Weights of a small transformer language model.
Size: width 512, 4 heads of 64, vocabulary 8192, 30.5M parameters.
MLP neurons of a small language model. Each row is named by its layer, matrix (down: output weights) and neuron, and shows model dimensions 170-297. Each number is 500 + 40 x the weight over its row's rms, rounded and kept within 0 to 999. Numbers have three digits each.
A block is one neuron, or neurons of one layer that tend to fire together. Before each block is what it responds to, as a language model described it from the Wikipedia text at the highest values.

Responds to: Mid-word subword fragments. Fires on the second or middle piece of a word split into several tokens, especially names in tables and lists, e.g. Sha-do-wlands, Cre-ed, kn-ock-out.
L3.down411:474491460450469516524499516467536496585456588553469517533530448478423513472450474532460556580561494534543498510513553446471564554489530584486568444472447526433518511502560513546484531545622491525519473487563511466542452496453483490509463520489479548505504540530505428447522467504539492567560490535516497482382504551496537476484468466591494492523490497490471512493491459466494505539476
L3.down539:473508492518540483453480504528538543518466558500535494477518499441498566467529521552508508465486430499540450468498551458437424591550570511500548493492517504530537489439561404460497456493490442501544497521507502489600510493449412550564443471436512544568446544490493516523484441538402521523485487484461511496566477620447469485577544501507437547524421521565497500503466437431486557543490
L3.down624:491427536518547480590470509528573496461541484462446546548539489502456452424505517489480423488523491497535530428512547518566478555493516552488537490511511475509482503573525538458468547511488444472533472482471475480468568519476459481418481476468519431543590484441496471507473567472493543531444495537592459420477525482508509505558495530478498452470537479435504560525416530480530535429429
L3.down667:493512532467462489503518524525538512507484529569580501511501535465489447496529501526548470491429462517572494481528457504571524453554501506513510536434468524470478541487445566618443493521424497495550502511470622528485524399563451465485472472601458461516520476458471415435487545507500542509478506501471507557581577531480546362434519473526512500438513471484500553459484531518500496480442
L3.down706:468484482500549465508565515512496558572456573431496467550494508504483511471463423420569443522569446443490521511481529594496483503451432515497515493467500544411513548517523573443526499566481488482433494499438463445538524435507463506575491524480574469469521459478525568438516445514536490471490491624491493499534514513526511514538522477509541483404478453511507473502456557497569533501508
L3.down920:542512556528495515517488456507493543464533490493506406479538461605457495556622499523459453507485513527498578478473496516489514467434466482515452499564510476529405528551538510503482508510472392466468477482517513501483558582494576432498429481481400554539498409464480493474538545493484514442528467518557513549581586454434459469447482479462438477502487493492498460533497478429538460523509
L3.down949:532494527479495495444501554484527504500574514461553483512508535511506428518414529418516516504535457450469514526554539546492515430437506523485577525487415500569521448527523456450498527484501501461493490440445465477539506465490472501510519578505588477482564462412507505481404453457450478469511524519475475498446453501507505512454516553496522488472506586503491543538488513412478502492463
L3.down1014:511451484454447470473434555444461539506421459527507513480463511441515534477627538569526450481502524433447514484540521485498569407576531507528548543437419512469576517510497458512504473521545445462414497497511477474555476546504435490540464487546498432516490469503526536469548459415465494461550556469534464523466446447478480477483537539537595496415496501538485494503484424447566529470491

Responds to: Of after nouns. Mainly "of" right after abstract or relational nouns (intersection of, illusion of, mixture of, use of); also word-final pieces completing words (compose-r, doxycycl-ine, argume-nt).
L2.down208:565482455461496496469511544491589443550533513494461524436505510480584461432432531489498502450434556500501567502502450543496464491441495553477461536524510525507529493462493515473495473535527483513522525513518463434605487505500546520414537489423513567438431464483474442517572531491430500402490556385508500508517494553497543444519456488574466458506437435550570524489465527494498525493504
L2.down262:508450488535466475557491479451560536472497544485486477474510459461549473471451508522478515497462446522451537552505522529491562471519486470465477514544482551487459530585524531515488506534434500493466508509435529542438582500478530486503510524518504466541468481501492507583529459488426507511475490464499448469414558546481476472414458521478530531467490482519537464430451537499550470475484
L2.down267:453489507492518466453475504503589509475495534569540463492469539471528522485372478514456429574504539460488484545539543476523536551575557548533482518588494464536474506464509500501481543448509524510483545489526495499454455428561491453478507543526543481476486477499581538450463425467478453457476515493481536507509428528557469451488486478494554562523443469463449513520523443480458504468565
L2.down309:489511489534522471539500446551485439512398493462482484469569413527560415479476469513537497514490503514490494426478505457520544434501393492480583577546452528490462478515431448492484582496491581475479439490515566465504526426566476499497563465474521531564476517462518473546545466462460492489509506613533519489455479549581449483483496439459522484472554501443584502521526492512519460521513
L2.down332:480543497503538529431473480467465465505482513426541500464522474444541540370452432509480518499513454425459483505446475505546495481534450404490483512501524470496505503448494518535419480526498512465552501476505435437543512507522507564572532496494517490480512421494487515451503489429483477485496580510511543602502537498527542424569498508456462514495527444478491468519485459429558546504514
L2.down565:459480459466465481518490575488514525441478527427479517500596520509499490481501489584521512510511485528476441499450474559530515446517481493524489522547473446490524484475497505489485515533484498494486551503459514523446544615453557498499489593504516411527438484540499498515423510477466520494530552534578431526451474444508507497468508539559439515562446415570497434529483540563507463476438
L2.down688:519508506505459564565557495513505519492516611448487488527448512483549544582599573541459438445503506498528536539491459607448438432572464488481526479501451513484468543573495494479496470499479439442461456476535495458541560539537455499502524434543495464583473500467454527429518550529464559469517494485519456549537528454445520468555516493431476543535538476511527556479502503524453559493480
L2.down956:506522519517433528480523465506449550520426536506518490518504541496467437440456464517540466465562463496513519521462500493424490520457480507484504499631546492460381460468508503466445497516438535466521494475598472507407582458468477532529537485533497582447528406565497466466468523478521487554478502484562513451421467488495517494499519519467545509511452458508452462592456511465520484464466

Responds to: Pre-noun modifier endings. Final pieces of adjectives or modifiers sitting just before their head noun, mostly in chemistry, anatomy or physical description: lo|ne pairs, bul|ky substituents, abdom|inal cavity.
L11.down8:453519517521500541536455514513455470527519450500530518413436513453538488485498494558532478468509481516497483491498526424450471617492445456487534477489476483532568475515509493504473459514476497461550493489434506474559465536523490455491475553498459457579460531467479453464492556427516457567461514550520462437434497535520458480483579522557454500498562487514423498509549463474497451482469

Responds to: Of after leadership titles. The word of right after office titles like President, Secretary, chairman, general manager, commander, naming the organization led; weaker on scattered name-word fragments.
L2.down114:489523474561526448575532449508482438547476557478465498499560495431518462519546516509461502493489476484406504524424483526472480475475446473443466450518515493546508533498480516480537508507531474503517523507555505518537499537499514457450458491533489448524497498613453552593495455446501508466534583437520529459531484516554549489460460486500424451430399515520511499415504489510467502550553
L2.down253:445545454479486425480501441491376533468463479511548535519432484438505543505449406519511485575514519543455505527542552541488524475504549514504486502493484543494567531493420494465547511436519569539565444548529472478541420470483538522492539471429547520457478535496536540527541491463447470568581455430471496504516431526530493491474504526530490571470454468501453499449474439530454557474484
L2.down560:511553480551466596469525511560524430487485512574479492494498514517546538559513500459517510435484577429495488469602488481484504503455473442506514568460543456480558510464514475514571483513507536518479496520453492469564479559540451516482484528516522515484452494454442403569484516546499481506515574588512469451535506490548506483569517482550475603482449456446447591535477499531559476529562
L2.down599:556551550487494446527510453523485484473489604470474452479505488464520484552418611491558519479431532519477496504488496513482480545498563462435520545490477463475404500495446478465446574536426445536542591542464514483511586481481525531471527528458468509469521513553516557498431521461514554566526539506468517449463457456475488510524494549462499503540458451503510482509519601517517430535524
L2.down660:544532496447490518548449515477417520510484484424403498594536535535480526422488465552493579494490589516552563491490565495460454489455578495500474594557515466516584502471460485490524573509482557447528480500521519546525514466486463550500517477415517463498521518491533462505531492484491525489487491468523503439510525502482473548487580581484428533549511524505503530592474417506506455526516
L2.down789:466504534449452540494494587518441492398493579487513490522513465529490460447463489485515474434478465518462458464507536549534559478538488481518490544474543555503647559525497536560477491445540475555505530525477477576475448519546537446450484535502517449467485605536530516518502500505486500558448533505540456447564482481533429530490466510509473560493516519528542486473456430506445476460456
L2.down870:528440584502585495534543552523598507459505497513516582518486485461549555431487499467470507448520436509422522561463535525526491606473453536505546528552522519494432617512436493565429543509536530527478535496513446488482486490477479476470510492454443489470432476492533429481500386519475456575513442518473543442560477507475563540468437445476453574495540526498507514514484508461485498521524
L2.down872:514539476482498484525516517467494513484512599502484582508442480526579477461475483427539428491516504554378493574573565459557497514536496451517547556645453473485374495538489528438505499511493512497452544585535464495498540500500518453537499566468445518549498518520513491475535447481471483470524473477506554507372483479552476448521462373523550511434425461549516509459481545470521592466458

Responds to: Year after in or month. Year numbers, or their final two digits, completing a date after "in", a month or "to", such as in 1933, January 2008, 19|67.
L3.down43:521486529428494442472454492541503502489514515485476464410533487475539480533536495481554501480507478503490522533571543526459430522419409525502530551553567466606402520539498495452514534570523539461487554446488464473527517475465442492503559495515538449575491516534498471519489485455533487530497524557443468496473500499501499514438526515539503528476476468502507504544495449508561479532496
L3.down368:485546521498488566534567465484515578539448496508517580501490492557525515525412535484453545472552423497508442522426459444475558444516454472471502536427515515480459419539493539462513496465455438506543466456464566505387505477521425495506497418536412494544482476505515463558520490525526516549495535507553529433548496516467534519515592542531551507476500511446524565538509533501494497506449
L3.down496:490436461497470487476498441521587461494548448584554498550464510489516427505409481534467465466456548510543481471541460410507550574508477410506480505490535548500492460455512546468512473526427527468528591488462411419496492499479486542512517533482443632509549555489583507523538472456493529503546489485530532519502469547510470536489519555492463522502504487420595535466492514387456432526472
L3.down676:529483512530513456535508467449509469488479518494487462512518513434484461496494537471523442488421501523538542476485524488564557514536539537475535520501520445501435453472538489515460506525527521452534502510473519504456477530531400445531474530462484544493538522421498541482442548503437497416531509453524479475449478573571435482418537605555509488460545473484525480482509519465533482476464
L3.down712:440530531461483484578539471506534459461506536504480453453446570580485507465460509576477461507452501555542500480543557441450492520487512454523493479515534519520483494497512479514546440539498549505552501454535518500483469493463513502454546494394421458487489461500553529501629506559492530524477461525448530463526492540471399561497556466524506568576475495465565504462445447457499439518468
L3.down828:573475522489464502460539452518460424452460496476492494490490456490505462464388464506511461511518456460550525486564480483511467499466521568474573489522569527547543551435519486432471498530507549467524487490466418445445403579459497585468514507471484515520526516504495489465491551471483394514519495499541510465412444506496510508474463533551482483508505467443505521439570475469485499498434
L3.down883:419575433480549504504518522528608431459488463539512524529480556449464527517526497524508546495463432521611556477532515544477565521545513498575571553536493575543418535494533542521458544532495551509483509508456495546530449519464457531501492484482426510484477517538441501451548430500468461481528435494456528479541485529407515528406494519477526493496486491505488513508490479450448462468447
L3.down927:448587519515567492498494511416438526485531558539461540445528478515443481490507545550518523511532479458476560538472456428549495485474452501544523554481550439488441511477465482555479515515503479612551528481487466500588455567455542464527515539500441532514539454578512497574536541543583460419502463506479512543408513534520522560523547515500450539464583521509497467468490464459449542478470

Responds to: Heading markup and compound hyphens. Closing = signs of wiki section headings (===Musicians===, ==Recognition==) and hyphens inside compounds or double surnames (law-enforcement, Sales-Nunes, play-off), plus some word-piece endings (ABBAesque, headlined).
L2.down12:438516570579590554422540578443519464419511481482529568591519460455511502499498485485513507583548418511477554538486523510501506554468519529457466509522482477406559487535508522448488446504476514539500510526507544536490443477450555461421502546516506471472537509424530570459520486513549457552492491499509464480525501448460554430614469488488504542527464500462534588524507513500482480456457
L2.down291:505495538461479524484553479609546488573440576436478495457534562419594483444532468519454515563471485538529497477538497554516506453490580452514491514511476508506570495465472512544585482421521482496449514509516467481517466506451470551484553552488565489451430471521586437514502454552497463509463538510534526463402435478549520434481476492559449488482507488497495557489497562528498506484452
L2.down474:492463526477436568502542525476520471592507466609439407404505525396509531523569461550476508428538531486538548530435444479502545466460474496519491524462537416590527505498519455516520437556465417540497451483446470475471486482536491473509457432525434507505453421466419432477544466439486537449479487476501498500545526477505560458493503508539449456551490489552446507478521523456625483548556
L2.down663:514536510498470488479467535479532490467551512524514502501479456460529550543451457534466488489579484518567481544426436523493487486473465498453464587544570534594520546518527521520503422477531497521472552511527466468523501488507458470469496453504524488442429509509502458479556522513556483497538476454404496486466571514481523496478507467520443501544439445460438435430493544451484553461491
L2.down774:457511488508501477545479494534445512545527536545435550460545425435446479509509471436575432566471521554485490512460398485464536560404467512500452489574483495463440455534550508459495548492509542470478455494485485557506528510474492457493535454503529539528499474475455519520494463477508507513530544516463522421477516492485457446524564504485520582428527475523528483427499499454436539491478
L2.down905:462469507446557599404527547411530518502538476535534526439506501500484528471396532543500422534509504520520488501588538524437449559472547518551473527524521510528510490485467516517514493475574600510458593534532439468502452515511554467442578564504495468494366474505450479490502457478477443551412531469439452470525531476470533439515477487531540505520525550484557461538493503478495509492486
L2.down914:509493505485515541477538455443482444527505484403474452461536503467510452552527459553486440467533566471505431526534515438530517546445544504549504534471560522514485460482497516553502530516558507466638500492441521535539504524522457518480499467485540595505461436477447504508518528440504471455535479482527609512490507617536489515511458572476489560471472521553565450453477500468473530475504
L2.down975:403501495544476549442542423387477513425474437493469518504474520549465478509519483525526517555510508433537491548487522495521559571440531459528406499474430494479562471495465518442521559515480435466497563510520482486489451458508509533585510574464430503501508574527523502484519501463477487448414525506487526406473569542534528541492464470543440490513528550517553458484514507507480529505468

Responds to: Mid-word fragments. Short single-letter or syllable fragments at the start or middle of an unfamiliar word, mostly foreign names after parentheses or hyphens (Qìng-l-ín, Frank-f-urter, N-t-uli), plus decimal points in numbers (0.7, 1.11).
L11.down677:573523499485478554496488517461550574473484489520519569512522445499500550582587471452505513453539502592480529417491538479533439455474484469527442497457507455445422463535534558464445525472559431499449502537528484557456504460530454510526565470492541497490498500527476523511575460517499497471540525481491457587519544520474476490554424553533510542593536497469480464528484485461497490479496

Responds to: Of after office titles. Mainly "of" right after job or membership titles (Chairman of, Director of, member of); weaker on digits after "(" and mid-name word pieces.
L3.down36:467525472536520428514490494459429581513529487475454611559486511566467477523542504421546423516489585506544456478480596503562504550494416474521523566473454547489495490500481521535486460451558413515460540552588522478601457509560497434492446428481507463472464539518537536484523466448429477503508441515483504503468461451495468440525526432505476482476430433472466542518471530507511536537464
L3.down639:565541526439488494513441485534465478492528512493553454507540526493504537504454524597482536420477460557472452520528520494460478543480555552493538513480504468542453440484534475557412480500494584571500429437469533534536496494473539494491506528460548428455522454566489429463497557550446590492467512496502459462430462438432509469541494528527494521640541564499536506458500540415430475545481
L3.down727:604486468530459432532507456506532564532431540494521466462518474475557438527474446517560446512431522470489438485454507489531478526470437455476502485520527533526454476564454462514558500437504486572475502538491484521433544609496523519550470513493499518489523541544483471526532478450475479508523509442504563489459453530460431482495497522487516403490496503533461411477509460554540490553502
L3.down738:542563542499541482518479411477487475495372500480424519588513505481534525559471471512520469492491513503519513507437488511529509522518505478478478506475485479431533518528388483524511462535450491416492546472458529506499596478567512494470522508503465564538495567485500497532516482431548413452541514522458403521456485524475484506481481498436578559482542470495546457520555518500483504505445
L3.down804:553554535552566500576533462502540481531471535562475536566486558555505507485439492524540514490436579530562509435523476548514428506517484490520467504473483563441478511515403586500480449431485467510525498491466544510480463567484432504512503542534403474507420505526501469475510505470508441506501449462524499494492531470487480482510477469439504525458525491540518526559486416528434492472451
L3.down893:487485533458470434557562514585570521467520473460505468521480526564553521508472578526434441513475516508478569479509540536559494438573582509501549520426507514534450515531545521497535486480517488563513538439462508570537480566522434489547534510406541536462518495495533549507449494505459603447485523524517429506543487502501374454521498448572518495527532502553436539481502393518465409474475
L3.down959:455432547454407543468524502511466512418530522582501554479534550476506520496479573546516415406512493499484463516492531493420547502518501465517537530513564547400423545461475500524473497479510536476499508484522470526489559503519538507576530515539450456388543533509479505503466528521573503541467531483503609448450484468520483518548455524418538486523438460581518563414494470501499540592426
L3.down997:467476471475587475426496461382572521523518496492554488498475465433533469498534456521458472452509477487543500537541439559526478495450528465589518536550547465537587514451417512504531467527503518486499525494518513460496514566503498503468526512435514521498486538554588499480517488500514505508548470495449502495462511502481532471513493535523539428550567447542547490436488555541555526515561

Responds to: Mid-word name fragments. Short subword pieces inside a word after its first fragment, mostly within personal names in lists and tables, e.g. Sa-z, Pa-ge, O-'.
L2.down9:512483471497511551455469539502510591459465418524506455527463433509470474432488455457505495531517518478481457512464564568493476469478533495541496489507478515482515568540494487440571505520532483517536441542472509526488452493457451488495511470528533468512570525539456439545496515537613521517527522531454440431550548498550478446527470484555470473576432506495454491453501450461415475519492
L2.down45:525511539534479510542517466506432512535464551586490605543513491477471506487490469556509480514547537492472504489552550519513473530535487512438484521557548522550544544472465499584560539525472524520525566550431443449468476495460512469506467565465496529437503501526571498539539537468523462473535507414478484487520504476486438477470467458511534522429480504518542431527446461513506456441534
L2.down58:543546510556524578565490427567501478482512505441454527459577476612437541507506460514437540468573515394513549483523478563451486452538530486405549534506524451484464484456515508523484519510534500501509500477489503430528486465468502521599467505509555495470555515445481525529455587551563460531489510510512475497485475478474464490413493457506469530492579459453622468507497527508445546438480
L2.down106:461578507523539499465556478441526439514515507513500523446472551501544514448487487541482516498558517462461503577547540476487518585585478496577524480537530568475548525494521486515526455532594527536539549481524475502454496497505504524479518530455438517458492476538526540474524484491545419488527491563459574520530483503440468404545502482502528513512527507470427487477481493513517464513502
L2.down278:450485456522464526484510572457362506517508437504525470471577529518508467484564509525563507485480491435516542506449468471493513523474532525470589450481489470460441549484534441451451447517473485434449503511461472522505481489562545507513515564493537504527538599477511503550470590483476511530448556496531503484529529445510532547548584557514411499473503484528517467500527514465484471556512
L2.down666:564446538460509582534524530524533536555593505561522474476491480568505520458476546471535520446512521477545469518481481468524453460516438498480476505468532511501546503553576478457487475556478456474500578542467479546566493490439433481488493510537534480448539561499479508509482463518497501500379572467468437486562493498475516540504484453469463544496492508536525498522496471537523437485565
L2.down950:495524447482556523448457501532445510571537538481517511427500486481562409465585470497508494558444485514509497543463503488603428544485535548518485515475523468574446558471521465485479422565516499593473508505490525555500543480412529466408614513521479444582464473405534546501487495530486536484483571499556527495543547457481485510467490532471563504534445510488522491513452520497567404527458
L2.down977:451483428519496435510529472528511516538573483480434552405535544565556598520564487418511544407471463525537545470478476527471465502460557512489520453479415429504383490596550583452498555528486522419490455523481484515517485506507460599453440569411520384514472557559516477506461513488499535552559520518490454504517471488522527526478501515468406509480538493510440509448516499492504490475499

Responds to: Separators before upcoming names. Prepositions, commas, semicolons and table pipes placed just before a proper name or title, as in "Mayor of", "Jack Raine as", score columns.
L11.down183:504537558508495531438442459551547538464434557499509477524493539476444455508411479527469463443430474506508521466477514496439490525518491517524505481358482491511683537421507468521540479518507554513477439499562577494457484470445525536488478552498525443542471532518511444591545462541524394550551508488452527493489509490540436491535535498504477576452480528489432466436509535487499520503482

Responds to: Section heading closers. The first closing equals sign after a wiki section heading title, as in ==Personal life==, ===Critical response===, == Cast ==.
L3.down35:441533486428427537480502531437422538480457478564480530496488432532509507533460422449586525512464498454517474465467548500530515525484546520475503495466506494516546490529420443507444508468475454574477476496565476526520439472470516531482544526524543482430447553565494542513490528533493507549486505542414481491518417429485451451481471453500449463455512493490500511519577525447561498505520
L3.down94:428581550558574497443494500499448498514537524534462542506446480459533509517440436490490511479562481468504521491559509532545533529496493531532539453460477517538599559545541557473572531501451531522489483458523487470449408483516505504527554483535491498483509468513560573461495455501469448456483500513508521482521488498493467505516527525502549455524569436528571509529445540478475426489466
L3.down96:503507441466521452431556511509462509543504442473472564518457489568534487516492449467557447509489531549514529512476550543526476450436439437446562539533476474472500470486500548419524495426486475527456583479420440467532480473521499481457491533526543501520486571540467519489490501500459494506476461514531518460440504448535444490457549515482546505554470464510474517540570573508565549544492
L3.down472:504534473491468526535478466488519523507536439526458470471530442513469429491521520466477483457502500512503521530531441500523505421523443554483485491436498508472516490538493468523504537587571533501537477544511500513485527537468461509521492566590475462460433467544498465481528510531502561441449540472479474484560515516489473549524468525485491538574476547459540489535470511490508496513514
L3.down696:503429465522526454497467467462499467483515504539511467486537431508404503541385517458472447470529544496478446498506506533532570524462459460550485465512437529481548522454531521570480521555565516466470500474411504499458541508497512451529466489560529470448563474451520485566591462471455553492503459477554585518526541533502462497498443526548522505490501451446561486448546489438480515574508
L3.down697:499490433492531453486518470450456492480520459505507501509520530550498484502503508469485419529525593542515443619545525512461494486498515446518500557548511460441547462528466517491489484490512480516483563535527438423391505531455498490431534537503494495459559534441603518519525571472525508493542478417489553502571477532523500528528385479468537467510507560495489522557566511518512502472559
L3.down701:532502535428494574507444506525448447518505519567478582516511483467495461478462584486536463448477465539452555461571495437512482469526464541527544509552424560594424455579528502525493594468497459544491515508507475538605476496531522474507447558572493547515503503465470501475484502457542471491484403559451424494489539543418541558465530511510525553455477561513498453524504503479509459500455
L3.down820:463475527398453552474471462444482515463478453485494438508542509463464476485451532546522464479494539535454490468506495493472506519516505462618488457519436525516580570520509450473552524493511553426607531486452524533501473510534482468499579472455536478448538510451532494539508506490448504494500450498520490441529494440470461479576538442545523613496469498530481503484478517496484440545430

Responds to: Word-completing subword pieces. Short word pieces that complete a word split across tokens, often the final letter or suffix, as in grow-n, read-y, snow-y, Rand-y, Griff-in, cock-p-it; also second equals sign in headings.
L3.down75:476484487574513545543482460464434498517486482477561484550444485557499476528434423478519504512544525541519524474478473415490470527492574512407543510494540540528426446469484508524498515584438476503539523475535470520513523445504427541533508447478491449529459520472421526541486518439504484516579520503432516509578514472517520463528519487532518540474515548471514480572542482529538591531512
L3.down116:511496442561536548531485501570564482462485493529520535456513475522536469546554489521464502544428483465502495544476473474397495475571514490495494440450510480487531438489415558467555530445423494440533554492412433516545410502581511534515511533558534541433478497532562513552566518584477508479498503541544450487464476426539553484506435544536441505490486507493575440460519601513514495564529
L3.down149:506531510511479556500495493458532511441408488534520501546508535512548489534465504462534486553491485463537548446504453479463541462494469437521557512492457477488595471490458549540471469440468496490509394456361519479549548564543456550466527470519512485510538501542485502543474560392446422532541444508513509568538544516551538531465509477523481415510518542459458506506537471554541488520475
L3.down435:575468512532541522548475526488417495437429448520450510507484505484466546426502451479578468508478482486437565471515425487454486497477423491504506553461490476502483462507507525544510462502449490521500529566575474529517448592473490516491533542540462560517488477507440510510535477457527498480515432473453562475540474486571539481444498433556499505425450511482505508420523502530511491502467
L3.down688:494504522459488488515511517410428444507507448465553491471561487439447513544467497527512512474512558490590521487508498465511493451491498541594534531543486454486571494525510496476508504543609469487461452505508535504458443491451469495509526453461567399527520485461504501493480478440544458473506468529543472510448538516480491533396510524529623549489571519532463471461495554515522480477543
L3.down729:527489509565455482507470548509432525451522460596470493486586490481458525533521477475540514471493443487499521448431431525545581425464479455544529470548517447493498507515539538483511452469493491408499500513486480455499542518527464514571435382539503517496515533424437504493567481493598580501502435498505541442522542417552534501506460513462466426502469506553512456499512436451455495510521
L3.down874:427538494446511575449530446488479515539461514472456497487454485446480505516524462528449500592471533499554521518513473426459429486515480461531508482422514457575558470482429523590535518503529506522528468384525479542554386493515537470486630506517507554510500522514509445586552538505495439505497473474540447528501483547508585567503426446574463502474486462479476484450496410566501592496505
L3.down992:506521453530428513521553545446536476453513578576495508547498550581513526533544501487531492491518527511489500480496537574518476527562469578561483513459530445511446479426447553442521440533478510534486492491456549517534487551439595467477438503555557513475488514492488480471461463461498445514544509529519482450459513481488510452413510545484407469487461474497500572460466516488623495533422

Responds to: Heading equals, venue nouns. Closing = signs after Wikipedia section heading titles (==Career==); also venue nouns and word-completing pieces in narrative, e.g. nightclub, store, Club.
L11.down808:535483540448517446477501489441530534451481462580520512464500516558515541498391553546518482495458519526537491438482500441486541521487516502532497566545487480591476486489502510438529541481473504482497497438506443486525508526533431403513542464486468494492518491479590514527446524484463514537481449543550580509468504456489510543480468511510541477491538488568548518495490476508516536482586

Responds to: Four-digit year tokens. Year numbers such as 2019, 1945, 2005 in dates, table rows and season spans, typically after "in", a comma, a month or "|"; rarely mid-word pieces.
L11.down91:507499478546508554526438492465518539453467492458519506502471488445441508475535518448421489516465462478443496520549443530545507528501479466471494552577481466530328465512490530456500539484407561482542507493466470563578511427556517502510558460539591506498448501531544510500526572487458504584505483561514515502464458500486440445413502464488468483533497569497553535478442535499480385548488